python train.py --n_layer=16 --d_model=640 --n_head=10 --n_kv_head=1 --head_dim=64 --d_mlp=1280 --vocab_size=35100 --activation="swiglu" --norm="rmsnorm" --norm_place="pre" --norm_eps=1e-06 --positions="rope" --rope_base=10000.0 --rope_fraction=1.0 --qk_norm=true --attn_scale=0.125 --bias="none" --tie_embeddings=false --parallel_block=false --init="uniform" --init_std_qkv=0.0217 --init_std_o=0.00383 --init_std_up=0.0217 --init_std_down=0.00271 --optimizer="muon_variant" --lr=0.013 --lr_mult_o=4.0 --beta1=0.95 --lr_head=0.00897 --warmup_steps=44 --schedule="wsd" --decay_fraction=0.588 --decay_shape="linear" --final_lr_fraction=0.0 --batch_tokens=131072 --seq_len=1024 --doc_mask=true --z_loss=1e-05 --train_tokens=610100000 --steps=4655 --dataset="wikipedia_en"
MLP neurons of a small language model. Each row is named by its layer, matrix (gate and up: input weights) and neuron, and shows model dimensions 80-175. Each number is 50 + 12 x the weight over its row's rms, rounded and kept within 0 to 99. A neuron's up and down rows have the sign that makes its largest values positive.
Before each neuron's rows, "fires after" lists the tokens most often just before its 100 highest values on Wikipedia text that the model never trained on.

fires after: ", ", "and ", "), "
L6.gate205:46 76 59 52 50 54 61 63 46 33 50 42 60 43 36 69 45 44 50 55 51 39 51 44 38 22 66 47 50 63 13 53 22 45 50 64 29 54 48 33 60 31 27 42 31 55 56 41 62 45 53 53 60 63 48 63 40 34 61 71 35 65 57 44 64 50 41 47 55 61 69 54 52 53 25 42 60 40 62 61 34 58 44 31 53 47 25 49 42 71 57 54 45 62 75 39
L6.up205:51 69 52 53 51 70 43 54 46 47 27 55 59 68 32 66 34 26 31 47 48 59 39 68 47 52 38 42 52 51 54 48 59 54 53 66 39 68 40 79 70 58 73 64 66 23 58 35 66 36 56 73 56 44 49 37 61 40 71 40 44 53 72 57 44 52 72 53 39 57 66 54 71 59 64 40 41 26 45 69 55 47 26 40 66 57 58 56 33 58 43 38 67 43 46 46

fires after: "on ", "| ", "On ", "- ", "– ", ": "
L13.gate1198:51 52 45 48 61 53 40 63 56 69 55 41 55 70 45 32 36 40 54 51 46 48 56 60 32 45 47 43 31 51 49 53 60 23 27 59 43 34 43 43 70 59 37 40 60 61 35 51 47 60 31 46 52 42 58 70 52 71 59 30 51 47 58 60 37 77 37 73 53 63 55 58 49 74 28 37 35 34 91 44 59 40 54 19 39 63 45 51 57 34 40 41 68 69 52 48
L13.up1198:41 31 63 62 51 52 43 33 32 76 22 43 41 61 47 24 46 64 43 40 56 82 44 50 41 56 41 56 51 43 57 31 40 33 52 62 54 51 53 45 70 31 72 42 50 60 50 53 25 46 32 43 51 59 60 42 59 50 72 17 65 44 81 35 42 50 56 28 44 67 45 38 35 51 61 59 40 55 51 40 51 47 42 42 64 46 62 61 66 40 33 44 61 43 55 53

fires after: "% ", "\n", "4", "9", "of ", "5"
L12.gate211:57 72 53 37 39 33 48 52 32 47 23 39 43 35 63 63 55 45 52 24 45 56 49 61 53 19 60 62 47 46 56 54 50 44 36 29 43 47 32 55 33 50 29 46 59 66 74 57 39 61 50 55 42 33 55 43 44 39 48 39 41 59 39 68 39 49 58 66 61 58 40 37 30 40 59 29 54 59 66 56 45 54 33 65 52 57 41 49 58 59 34 71 32 52 43 52
L12.up211:62 55 41 42 46 28 35 41 58 37 57 26 36 39 66 53 43 49 36 50 31 54 43 69 38 31 47 62 41 47 32 79 72 58 48 54 68 63 64 56 39 31 36 59 35 28 40 40 48 53 42 18 46 29 55 50 58 38 58 40 40 67 21 38 59 57 49 37 27 55 46 39 25 34 47 60 60 32 58 37 64 39 45 39 64 55 49 59 60 69 57 44 75 49 31 42

fires after: "the ", "The ", "| "
L3.gate506:65 60 55 70 39 36 44 51 52 41 52 43 36 41 32 72 52 56 77 62 42 27 47 62 35 51 43 61 49 37 64 82 34 47 34 43 76 48 34 49 69 58 37 51 61 31 38 42 52 61 48 47 42 52 36 62 52 45 62 44 58 67 50 65 35 43 51 54 36 49 51 68 49 40 49 72 46 46 56 63 29 39 36 35 57 42 49 48 44 42 55 41 57 32 42 53
L3.up506:68 58 48 59 35 65 21 49 49 39 32 49 53 47 44 64 50 46 79 60 48 38 55 48 41 49 50 59 50 31 60 90 28 57 42 21 71 35 53 63 65 52 34 59 48 35 36 45 61 72 50 58 48 62 55 63 58 50 56 54 67 69 45 60 39 62 39 43 27 59 50 57 36 35 43 71 48 49 58 57 44 34 75 56 51 58 54 43 40 43 45 35 55 36 44 41

fires after: "the ", "The ", "| ", "; "
L6.gate869:51 79 47 70 33 44 57 39 49 50 72 76 67 55 59 45 40 68 52 58 55 54 58 64 43 55 47 30 48 56 35 53 59 52 67 47 44 60 51 52 33 44 28 50 57 68 42 64 55 28 48 44 56 42 50 60 56 54 65 37 44 61 40 38 62 64 49 44 42 56 54 61 45 46 37 45 62 46 32 51 29 48 33 42 41 65 61 68 56 43 70 51 68 38 42 63
L6.up869:59 55 30 62 16 40 32 37 36 47 53 49 57 51 38 46 48 61 58 54 49 56 53 56 43 47 40 39 49 49 66 50 53 40 41 64 58 44 51 58 60 35 39 54 60 63 30 47 72 39 48 55 76 54 45 48 59 40 61 61 45 54 57 52 69 29 50 51 44 53 61 54 51 56 41 34 59 51 41 52 65 35 47 47 22 38 79 49 72 55 60 55 59 50 56 55

fires after: "one ", "the ", ") ", "list ", "One "
L3.gate491:54 57 18 50 33 42 69 44 53 62 42 57 62 61 36 52 30 65 49 38 27 62 61 57 34 61 38 57 47 56 78 44 41 60 63 50 39 55 51 28 59 56 35 46 24 48 48 55 49 44 63 31 39 27 56 26 44 46 55 22 54 60 41 52 27 34 59 58 58 42 38 53 70 54 34 70 50 59 29 62 42 60 40 62 55 52 63 47 37 68 47 48 35 34 35 67
L3.up491:46 54 64 61 52 62 34 53 50 35 48 70 62 76 66 66 62 46 35 63 66 23 66 55 41 54 46 54 45 40 51 56 39 36 29 54 34 30 39 59 49 53 27 41 52 71 47 51 53 44 59 42 41 48 57 56 56 48 38 40 57 67 60 39 40 76 54 75 32 47 42 43 48 41 42 61 51 27 60 53 41 57 32 49 50 67 59 39 70 51 63 40 30 52 53 56

fires after: "No", "| ", "Peak ", "Enter"
L3.gate1177:54 63 65 57 39 46 56 42 60 34 47 32 76 54 63 68 54 58 65 55 41 51 44 58 71 56 82 66 90 54 40 60 33 62 61 59 51 51 54 41 41 73 41 31 52 54 63 57 63 34 72 76 12 39 44 57 37 47 56 31 61 50 44 53 32 37 41 63 43 48 45 44 63 54 54 52 49 59 72 46 38 43 48 41 54 66 49 14 54 52 49 54 56 29 41 61
L3.up1177:44 57 54 50 45 68 59 57 64 34 44 32 79 59 39 53 60 54 71 49 47 47 33 51 61 53 77 47 58 54 46 91 37 53 42 61 67 44 42 55 44 53 45 21 72 51 51 67 42 55 67 63 42 35 49 54 62 42 46 30 68 46 58 52 49 44 37 53 29 50 34 43 56 39 53 49 51 54 54 43 61 49 45 57 55 45 30 17 42 53 36 61 40 46 48 51

fires after: ". ", ") ", "\n", "the "
L9.gate281:40 53 41 47 48 58 51 66 50 40 66 36 51 48 56 68 40 56 48 36 52 36 30 36 53 55 51 54 49 56 52 32 34 55 64 35 57 31 67 41 46 51 42 53 39 19 71 49 49 49 51 49 57 46 55 71 42 47 62 47 48 50 45 53 50 35 71 43 40 54 46 46 53 50 50 54 52 58 45 40 51 67 51 47 33 57 38 37 61 44 67 30 37 53 51 45
L9.up281:34 49 55 45 48 49 69 46 48 58 47 26 64 55 51 48 58 30 44 32 32 33 39 51 41 32 51 55 62 33 48 63 63 47 63 46 24 45 31 53 63 66 44 71 39 21 76 32 66 72 49 44 72 45 43 38 62 70 42 43 19 37 45 45 42 42 59 53 56 46 40 40 65 64 51 55 56 61 52 55 74 60 35 56 48 36 67 46 53 49 61 25 59 67 46 66

fires after: "\n", "\n\n", "such "
L3.gate978:60 67 61 57 36 46 60 56 70 50 47 62 28 83 56 44 53 49 64 54 38 46 38 43 63 51 54 59 32 34 58 57 53 50 44 56 67 63 40 38 47 38 54 24 54 34 78 37 64 53 48 29 47 45 50 36 45 52 46 69 45 68 50 41 56 46 64 36 46 45 52 67 50 58 49 40 49 54 38 48 42 57 40 70 30 36 55 57 41 30 39 55 58 60 42 42
L3.up978:55 65 46 54 53 41 65 51 50 34 51 66 37 49 60 51 67 21 44 55 47 35 44 48 59 18 45 30 41 55 53 70 56 33 56 50 59 14 46 33 42 48 49 60 47 59 96 48 65 76 41 45 52 45 31 48 43 57 48 55 73 41 37 58 51 44 60 53 65 71 36 55 63 63 60 33 38 52 29 50 48 75 50 52 48 36 53 54 56 44 50 46 29 47 51 39

fires after: "\n", "Win ", "the "
L10.gate890:57 50 32 30 32 47 64 64 43 41 51 54 70 53 60 51 58 64 35 45 35 60 43 49 46 31 48 36 25 38 42 60 47 59 65 58 39 45 51 31 62 61 46 42 54 53 43 67 47 48 43 43 58 45 41 59 23 43 48 34 48 60 39 46 58 50 55 57 30 68 54 53 54 55 31 42 50 62 54 49 27 38 48 51 33 56 67 37 40 37 54 55 45 44 64 57
L10.up890:75 41 40 60 45 50 62 53 52 39 59 69 62 44 47 40 67 56 35 51 36 32 45 62 53 40 55 46 53 60 47 33 50 56 49 45 55 54 48 38 43 47 44 54 51 67 38 73 46 59 26 25 62 39 52 48 25 44 53 30 52 70 43 44 55 36 75 50 42 58 57 33 59 46 42 55 54 46 34 67 52 60 41 41 43 50 59 58 69 66 44 50 60 39 69 73

fires after: "\n", "| ", "0", "- ", ", "
L12.gate496:43 63 55 55 31 57 38 66 36 46 64 66 39 37 65 52 55 41 43 71 39 53 63 58 58 67 57 47 47 51 53 49 37 36 40 49 54 51 31 20 46 48 40 32 55 34 51 66 56 57 41 52 41 44 54 45 64 41 43 61 51 41 71 30 36 47 54 52 52 57 52 35 59 50 42 60 64 39 61 50 59 52 65 63 66 46 38 44 66 58 25 52 59 38 49 39
L12.up496:67 50 53 53 34 70 51 47 46 56 47 47 54 46 65 47 53 40 34 48 44 72 58 67 43 28 57 53 36 39 75 50 61 39 31 44 66 63 22 42 57 59 87 57 80 42 66 45 53 42 58 53 44 40 48 66 43 53 43 49 44 59 57 47 53 76 40 56 44 52 49 52 46 54 41 48 66 51 44 50 46 54 62 45 35 43 76 67 59 52 44 51 53 48 43 44

fires after: "| ", "Peak ", "No"
L9.gate292:56 29 40 69 47 41 44 35 21 51 57 75 61 64 64 56 39 54 69 53 49 45 41 50 55 63 54 59 27 62 54 47 72 41 49 61 27 50 24 51 68 36 21 44 50 54 53 58 51 62 62 66 22 45 42 55 69 66 63 45 55 80 50 61 67 64 55 48 39 57 25 50 24 57 45 70 48 45 53 51 56 63 47 36 39 71 64 44 53 61 48 38 33 56 67 46
L9.up292:66 42 51 75 52 50 30 65 49 23 49 33 69 55 41 51 47 64 52 66 37 47 53 50 20 46 43 53 25 46 76 57 23 51 39 41 54 50 47 68 54 61 48 33 53 72 55 54 61 52 68 64 42 44 54 69 53 42 58 50 79 49 59 53 57 46 31 56 53 50 65 32 25 52 59 72 56 53 50 47 53 54 64 71 42 39 48 30 47 37 46 59 30 45 36 55

fires after: "\n", "5", "4", "3", "6"
L12.gate228:34 48 53 36 64 25 40 62 46 52 63 54 40 40 59 54 54 56 47 45 63 60 42 54 55 23 60 26 52 41 58 51 55 45 34 36 61 37 43 53 47 48 53 47 51 40 66 68 58 40 43 50 54 44 44 29 69 59 40 60 50 57 48 57 45 49 57 53 62 39 39 48 38 54 29 57 64 54 54 42 57 47 34 47 60 54 23 64 55 64 44 67 50 57 57 44
L12.up228:38 41 37 53 46 33 53 52 58 54 48 45 56 25 44 31 63 34 35 49 28 56 43 38 56 49 60 54 66 57 53 46 55 51 36 54 44 50 40 35 31 56 47 33 38 44 69 42 44 57 59 50 61 50 49 39 52 26 52 55 60 47 42 52 55 61 63 48 65 32 44 60 51 54 33 46 54 30 43 59 48 42 47 57 55 60 48 76 23 64 47 62 18 45 33 34

fires after: "==", "===", "\n"
L9.gate829:79 66 58 30 53 44 55 61 47 37 63 49 43 43 52 68 27 40 54 63 65 52 31 44 74 69 46 67 62 55 36 40 46 67 31 57 30 47 45 39 60 41 46 37 57 34 55 53 54 55 55 41 49 56 20 42 73 45 57 52 56 22 56 52 18 61 57 52 46 67 41 56 45 59 63 47 66 52 46 57 55 38 43 60 19 62 44 62 65 30 30 56 60 55 44 45
L9.up829:48 47 65 62 60 44 51 61 68 27 44 28 42 40 35 39 67 27 47 61 41 69 53 67 57 50 58 40 51 55 38 48 57 48 46 33 50 34 47 43 30 47 50 56 38 34 52 51 37 56 50 59 26 44 52 50 47 66 59 51 58 42 28 60 41 48 44 27 38 62 55 46 49 37 47 49 48 71 34 39 69 51 34 55 49 50 61 33 52 42 47 48 55 40 55 56

fires after: "| ", "; ", "—; ", ": "
L13.gate96:39 39 51 64 57 36 43 43 59 37 63 47 25 54 47 59 44 70 78 27 51 61 65 48 46 45 58 55 59 54 52 56 64 38 61 43 75 44 59 46 56 73 65 50 51 59 41 66 49 39 50 45 40 68 38 61 58 47 40 64 60 30 51 54 73 53 48 48 48 81 61 74 40 53 48 58 46 46 56 63 39 48 76 43 29 33 46 56 53 35 73 29 58 41 60 48
L13.up96:27 55 50 54 30 38 30 73 49 41 45 51 56 61 47 80 61 26 60 49 57 38 43 44 36 48 75 50 35 48 28 52 52 73 44 66 57 26 59 56 61 32 52 37 47 50 54 35 43 41 61 57 43 46 57 71 34 50 41 53 63 58 38 47 63 46 45 51 59 66 46 47 47 71 68 61 39 45 45 58 38 65 47 73 52 41 67 76 42 41 61 32 42 41 70 45

fires after: "| ", "; ", ": ", "Board ", "× "
L6.gate1023:45 55 33 57 30 54 48 50 50 54 61 66 32 58 64 53 43 47 46 48 41 60 33 49 73 40 77 50 47 31 40 51 61 40 56 51 69 55 25 71 41 29 52 69 51 69 47 59 60 54 54 66 44 58 75 49 51 59 34 58 44 56 34 53 71 36 59 69 38 83 61 68 40 61 48 58 49 30 44 64 36 45 31 51 50 35 78 56 49 52 49 51 49 45 58 47
L6.up1023:48 74 63 68 48 77 70 60 40 50 61 29 53 65 68 40 46 63 65 34 50 60 32 62 45 46 49 46 66 44 31 41 69 49 54 53 56 42 69 57 66 49 52 38 40 36 66 44 38 50 46 40 33 69 64 51 50 57 50 26 79 42 30 52 51 52 58 49 61 67 43 49 59 55 62 45 45 71 43 22 34 40 53 55 15 44 64 25 39 64 56 44 10 37 56 59

fires after: "| ", ":", "On ", "on ", "–"
L12.gate1241:58 44 36 53 59 52 63 55 46 48 55 52 38 59 38 51 65 49 55 64 49 52 44 57 39 58 55 52 48 29 52 54 51 30 54 63 49 36 34 60 47 59 44 52 57 79 32 63 25 52 34 54 29 54 62 57 46 52 72 53 33 48 19 52 67 44 45 34 35 13 63 52 52 68 40 37 36 61 65 58 36 42 45 54 37 64 37 52 59 64 46 66 75 54 40 52
L12.up1241:53 53 77 53 24 41 45 43 54 31 43 54 34 62 63 64 64 35 55 28 71 52 44 56 46 52 53 41 57 43 59 64 63 70 38 48 43 49 67 43 52 76 54 30 72 46 21 51 29 73 37 53 46 53 53 59 63 51 36 53 53 66 31 55 28 48 63 66 60 58 54 33 69 41 51 34 61 48 65 66 66 64 42 77 44 47 56 46 67 40 45 28 47 46 56 29

fires after: "| ", "|", "his ", "s ", "on ", "made "
L6.gate608:55 69 57 51 55 66 68 49 37 34 47 50 37 55 37 33 68 36 47 66 54 47 58 60 45 54 59 38 33 53 57 28 68 48 45 31 60 51 82 58 48 55 55 59 60 49 68 48 48 63 39 38 50 54 42 40 61 61 45 47 43 51 48 46 55 55 50 18 46 41 43 55 65 40 64 42 50 45 58 50 60 51 55 36 38 69 56 60 66 83 50 34 37 51 55 62
L6.up608:43 66 75 47 59 45 40 39 51 45 37 62 39 41 64 66 54 59 57 56 69 48 29 52 56 51 49 43 65 52 52 62 50 43 21 58 55 47 39 45 69 45 63 24 49 41 44 45 43 56 58 46 37 42 30 79 52 59 44 59 46 49 49 36 34 48 45 25 47 58 59 46 62 60 41 60 49 63 40 49 64 47 54 53 51 65 56 47 77 66 55 54 37 54 63 61

fires after: "and ", "to ", "by "
L6.gate133:56 47 47 29 53 52 39 60 48 55 65 75 51 42 40 53 52 47 37 57 38 65 62 58 36 55 75 32 45 48 38 48 71 73 35 61 64 72 46 28 46 42 37 53 55 43 58 48 53 54 30 48 51 39 69 39 40 52 55 59 61 41 67 56 54 42 42 57 52 48 42 33 71 47 69 55 48 57 54 34 76 64 35 46 52 59 45 54 41 20 31 46 60 53 45 57
L6.up133:78 43 54 34 66 58 37 34 50 57 61 55 37 45 25 54 41 52 45 35 48 38 42 35 54 49 49 77 78 54 61 62 68 59 39 33 49 70 51 49 40 39 56 56 33 30 51 39 64 40 65 53 47 31 67 28 63 69 45 35 50 63 55 41 53 58 53 48 33 32 48 33 30 62 59 48 46 50 53 54 49 73 51 51 30 56 20 35 47 50 44 52 51 56 24 48

fires after: "| ", "; "
L3.gate738:58 46 75 61 40 39 63 46 53 57 50 40 38 72 92 58 47 53 55 66 69 69 51 53 58 46 49 52 37 35 31 57 75 68 60 66 66 36 50 66 30 55 50 45 37 52 44 62 35 14 46 53 51 41 55 34 60 56 54 37 44 65 55 56 57 60 49 44 30 57 64 44 53 33 56 59 36 51 67 52 40 30 40 43 39 47 43 64 70 55 26 61 54 41 56 64
L3.up738:83 56 48 59 40 52 68 37 44 45 63 32 38 45 60 56 53 55 42 38 55 60 51 33 53 44 52 56 39 41 58 35 58 20 71 41 41 61 78 74 49 44 55 43 59 61 51 34 47 58 30 37 09 38 51 43 53 52 52 40 62 49 44 38 56 50 54 46 37 49 38 53 39 73 48 45 43 49 37 53 53 61 49 50 42 41 36 51 53 61 47 32 42 48 72 39

fires after: "and ", "or ", "\"", "has ", "'"
L6.gate543:41 60 47 37 60 55 43 57 32 34 50 48 51 43 45 80 42 60 53 70 45 46 55 60 60 53 47 38 67 48 43 45 49 56 37 61 37 65 47 41 59 49 70 45 42 61 71 58 79 54 25 44 73 46 55 63 82 21 35 46 63 30 46 44 66 33 49 51 44 36 51 37 39 51 44 68 54 57 51 61 41 37 36 50 66 53 38 64 23 47 58 50 63 59 31 63
L6.up543:37 42 49 43 37 58 46 47 44 57 36 63 41 64 55 34 33 53 63 58 44 39 37 63 60 53 61 57 27 49 67 59 42 49 43 39 57 44 55 45 42 33 42 44 45 35 45 47 60 54 51 50 30 36 60 61 63 59 59 52 41 41 40 35 57 56 49 55 54 43 66 30 41 52 41 56 53 56 39 36 48 75 56 34 62 70 50 61 80 53 40 33 61 69 53 35

fires after: "==", "===", "\n\n", "| "
L9.gate896:53 58 42 48 65 58 37 27 45 71 46 49 40 61 54 62 34 60 54 34 56 56 67 41 43 53 64 73 57 77 38 36 51 46 54 64 35 41 45 53 45 37 35 59 56 41 49 40 39 49 38 34 47 27 48 54 55 53 46 58 49 45 40 51 34 41 50 51 34 45 26 44 51 44 43 41 33 52 32 41 53 52 57 44 30 50 62 57 64 36 20 49 46 68 47 39
L9.up896:64 29 42 55 57 67 54 42 39 37 46 27 31 38 59 40 40 58 46 48 38 41 61 55 62 43 48 43 48 80 37 58 53 61 43 46 52 39 59 62 53 52 41 55 56 37 51 47 36 57 57 58 19 55 53 51 40 46 52 51 71 44 40 45 44 63 68 61 40 51 74 72 45 66 36 62 58 79 76 41 65 42 56 66 43 35 35 52 52 37 35 09 47 58 40 48

fires after: "the ", "The "
L6.gate501:43 62 27 46 31 42 50 43 64 45 42 52 40 40 37 53 48 77 53 51 47 42 54 61 58 67 39 46 68 55 45 52 44 22 49 53 48 41 67 47 63 49 44 73 25 49 40 56 36 52 37 56 40 61 39 52 53 46 44 40 62 41 49 48 65 60 66 53 49 27 41 43 56 34 48 49 58 49 50 43 58 34 42 56 43 44 43 52 49 49 47 65 44 41 40 61
L6.up501:62 42 36 53 41 65 57 40 37 36 52 36 63 64 39 42 57 45 98 56 50 88 53 46 45 28 49 49 66 37 49 44 70 54 55 47 21 44 65 67 35 46 61 72 33 40 64 57 54 64 50 55 52 39 57 53 54 68 62 33 55 60 39 24 65 43 52 56 49 46 30 46 70 61 45 56 66 37 53 41 55 48 57 60 44 50 58 63 54 44 43 31 40 52 37 41

fires after: "| ", "0 ", "–", " "
L3.gate796:40 34 49 43 45 49 52 48 51 39 44 28 58 48 68 40 60 43 44 35 56 30 48 51 35 31 58 47 72 34 46 58 63 58 36 42 46 76 68 38 41 37 64 37 61 53 34 35 40 35 68 30 47 49 67 33 61 70 64 49 68 67 68 42 44 45 32 47 46 33 44 48 51 48 42 31 40 50 64 57 46 21 49 44 58 35 56 75 66 38 60 66 38 59 35 53
L3.up796:59 40 54 52 37 38 38 42 47 44 61 57 55 50 93 36 46 55 47 53 60 38 60 37 44 48 54 47 56 45 43 49 47 44 39 34 51 42 46 18 67 40 48 59 52 67 40 45 43 54 43 48 52 50 59 23 33 62 74 40 52 58 56 36 54 48 58 55 54 48 62 57 44 54 64 29 51 72 51 28 51 63 28 66 53 65 52 70 55 48 63 39 61 53 45 56

fires after: "| ", "\n", "; ", ", "
L10.gate805:41 62 53 30 41 38 39 62 43 43 66 51 21 48 58 61 49 39 49 56 48 59 64 56 52 70 79 48 37 51 71 44 79 46 34 50 30 51 48 42 60 96 30 69 57 72 39 48 37 55 45 33 35 62 46 47 53 36 37 35 68 64 33 48 39 42 50 44 58 56 37 34 56 53 59 70 67 35 43 21 48 57 73 50 44 67 54 45 66 52 36 38 81 45 57 50
L10.up805:52 54 68 65 55 41 43 48 50 39 38 51 44 40 36 29 60 56 54 39 33 48 35 39 36 51 33 26 65 61 54 40 46 51 49 53 55 61 50 50 53 59 59 27 42 47 44 64 59 51 54 55 62 48 57 53 41 50 57 31 60 67 42 30 47 40 33 32 34 62 53 50 56 55 59 58 44 72 51 66 36 47 59 63 28 40 68 58 59 38 33 70 41 43 39 48

fires after: "the ", "The ", "New "
L6.gate427:61 65 44 42 67 49 42 49 78 45 46 54 26 39 51 66 39 57 37 52 36 60 30 51 56 59 47 28 76 33 36 30 42 47 49 63 45 35 60 55 55 47 50 69 61 64 44 50 49 56 45 41 55 32 49 50 62 72 36 68 55 53 64 59 56 50 56 37 50 70 62 61 56 46 44 61 48 27 54 61 60 48 51 53 47 55 47 40 48 56 54 64 41 55 43 52
L6.up427:53 43 61 42 68 72 51 70 69 56 26 43 39 39 36 46 64 46 55 58 62 41 65 40 45 28 49 32 40 39 34 79 71 48 40 44 48 38 67 59 57 48 53 70 54 53 60 61 65 44 07 67 42 59 48 57 42 45 51 61 39 44 45 39 50 39 50 56 48 50 51 56 34 60 63 68 49 47 51 53 57 47 22 33 48 38 40 81 49 50 40 46 44 63 37 43

fires after: ".", "United ", "States ", "S", "the ", "Second "
L6.gate121:43 50 15 27 47 57 33 49 48 62 45 55 45 63 41 51 47 61 41 31 44 53 36 47 56 30 40 75 58 36 40 50 66 41 46 25 54 38 41 44 63 48 58 73 34 70 61 38 49 47 28 30 29 15 32 31 49 44 30 26 51 51 48 49 57 39 44 44 39 62 52 40 31 47 37 38 51 56 33 41 58 53 47 63 59 50 40 46 36 54 67 68 45 55 31 60
L6.up121:35 48 52 20 52 47 55 64 46 59 59 57 67 42 28 42 61 78 55 21 44 38 47 52 54 63 74 26 53 36 50 46 60 45 60 56 48 49 65 36 30 49 47 47 42 71 43 37 48 56 61 62 71 46 67 52 43 58 24 38 51 50 37 41 36 50 59 27 49 51 41 56 43 43 54 47 37 47 53 35 42 57 58 46 61 36 42 44 65 46 58 61 32 28 49 56

fires after: "| ", "0 ", "W"
L3.gate1266:70 53 73 31 73 38 55 43 54 58 56 64 48 56 45 47 52 54 44 60 54 57 46 44 59 50 37 57 52 57 39 49 42 51 66 50 61 52 58 38 24 34 65 28 70 75 53 45 87 38 44 30 80 30 71 57 46 50 59 49 77 50 69 66 37 40 33 48 43 50 49 46 31 52 43 41 71 51 56 34 43 55 52 45 65 40 59 70 36 60 59 69 55 58 45 27
L3.up1266:67 58 62 32 63 35 43 37 51 63 65 64 41 52 52 62 54 53 46 18 41 69 55 51 55 61 43 40 66 63 53 54 50 54 45 29 48 43 66 12 34 41 55 50 71 56 65 38 84 37 43 37 53 39 53 59 39 40 34 49 58 50 52 58 23 59 48 71 40 37 59 39 16 71 40 47 52 65 56 38 45 51 31 46 49 62 38 52 35 37 41 51 51 60 41 38

fires after: "| ", "; ", "Peak "
L12.gate916:57 60 53 65 39 61 54 38 42 51 54 36 39 52 57 45 61 45 50 70 45 46 58 53 41 43 57 57 47 54 46 53 72 53 34 25 76 50 32 45 50 40 51 56 41 36 46 43 66 55 28 72 63 43 52 37 58 31 65 49 62 46 58 46 81 49 39 55 48 55 47 49 27 42 55 50 57 37 44 75 58 42 64 61 65 64 58 61 52 35 54 55 50 37 30 37
L12.up916:65 62 57 54 44 58 53 37 38 40 63 34 58 50 44 60 50 27 59 46 24 35 65 60 32 47 57 63 46 38 42 51 49 39 35 36 63 24 54 43 53 61 39 43 46 16 57 49 61 57 33 48 54 35 58 70 57 66 60 53 57 31 54 36 51 52 28 26 66 67 52 66 50 58 48 47 45 42 40 56 37 70 65 73 47 43 56 24 62 30 52 72 48 72 23 37

fires after: "\n", "| ", "8", "1", "2"
L12.gate1076:60 41 49 60 33 48 62 46 38 52 23 40 39 37 63 47 38 51 46 54 33 50 58 67 73 41 56 51 38 44 60 57 55 37 43 43 41 51 42 25 35 37 42 53 59 55 27 53 67 53 49 52 49 45 36 54 42 31 41 61 48 55 52 45 60 59 37 36 48 34 37 53 28 46 52 49 55 54 55 64 64 62 44 50 51 40 66 67 67 58 43 73 50 56 55 34
L12.up1076:62 40 59 73 51 63 43 26 53 42 42 52 65 63 51 47 30 52 45 42 60 39 53 56 41 40 52 61 58 56 55 47 59 49 54 54 38 45 51 53 51 41 53 44 58 25 48 39 60 46 56 41 46 46 51 52 42 38 46 46 38 33 52 61 70 52 53 48 64 64 60 62 49 50 55 39 47 60 60 50 89 49 54 47 37 42 65 54 52 68 53 43 52 37 39 46

fires after: "on ", "On ", "| ", "born "
L6.gate154:51 38 45 54 63 52 70 56 54 66 55 45 54 62 45 43 61 31 48 70 32 58 37 69 32 66 53 46 67 47 61 56 55 58 45 60 56 27 70 60 51 64 57 59 46 38 57 63 55 63 32 75 52 47 50 64 68 50 45 49 17 23 52 24 40 30 32 33 39 46 65 34 45 55 43 34 75 65 44 51 37 65 56 47 54 54 54 45 48 40 62 32 43 51 39 63
L6.up154:70 56 67 57 60 51 53 34 32 56 51 66 55 38 51 68 42 39 66 31 61 54 28 71 38 60 47 41 81 74 67 74 46 52 46 51 60 35 54 60 45 49 50 31 54 71 39 39 57 64 55 43 47 65 61 75 60 68 37 45 39 35 49 53 57 62 83 53 36 48 27 39 44 47 64 32 50 54 49 31 56 45 49 66 57 38 55 48 42 69 48 25 40 48 47 54

fires after: ", "
L6.gate559:66 57 47 41 51 70 48 33 37 72 36 78 47 46 43 52 45 47 44 60 49 50 60 47 52 45 50 57 56 54 08 65 57 31 37 38 38 65 61 58 49 44 64 43 58 58 45 53 69 52 50 45 76 31 39 51 54 55 71 67 16 47 68 45 53 41 55 42 44 58 42 61 46 61 21 40 65 54 36 53 25 37 54 41 49 32 60 70 51 82 60 49 31 57 44 53
L6.up559:52 28 48 51 49 41 46 51 40 42 15 36 37 45 50 45 53 56 45 84 49 46 37 47 60 38 42 59 46 38 31 60 50 51 50 55 49 44 44 41 50 39 40 38 59 42 54 38 61 31 54 58 67 36 55 44 38 48 47 53 58 23 25 54 55 44 68 31 40 50 44 64 41 53 35 39 23 44 53 54 44 37 40 48 52 40 62 49 50 50 41 43 56 60 65 52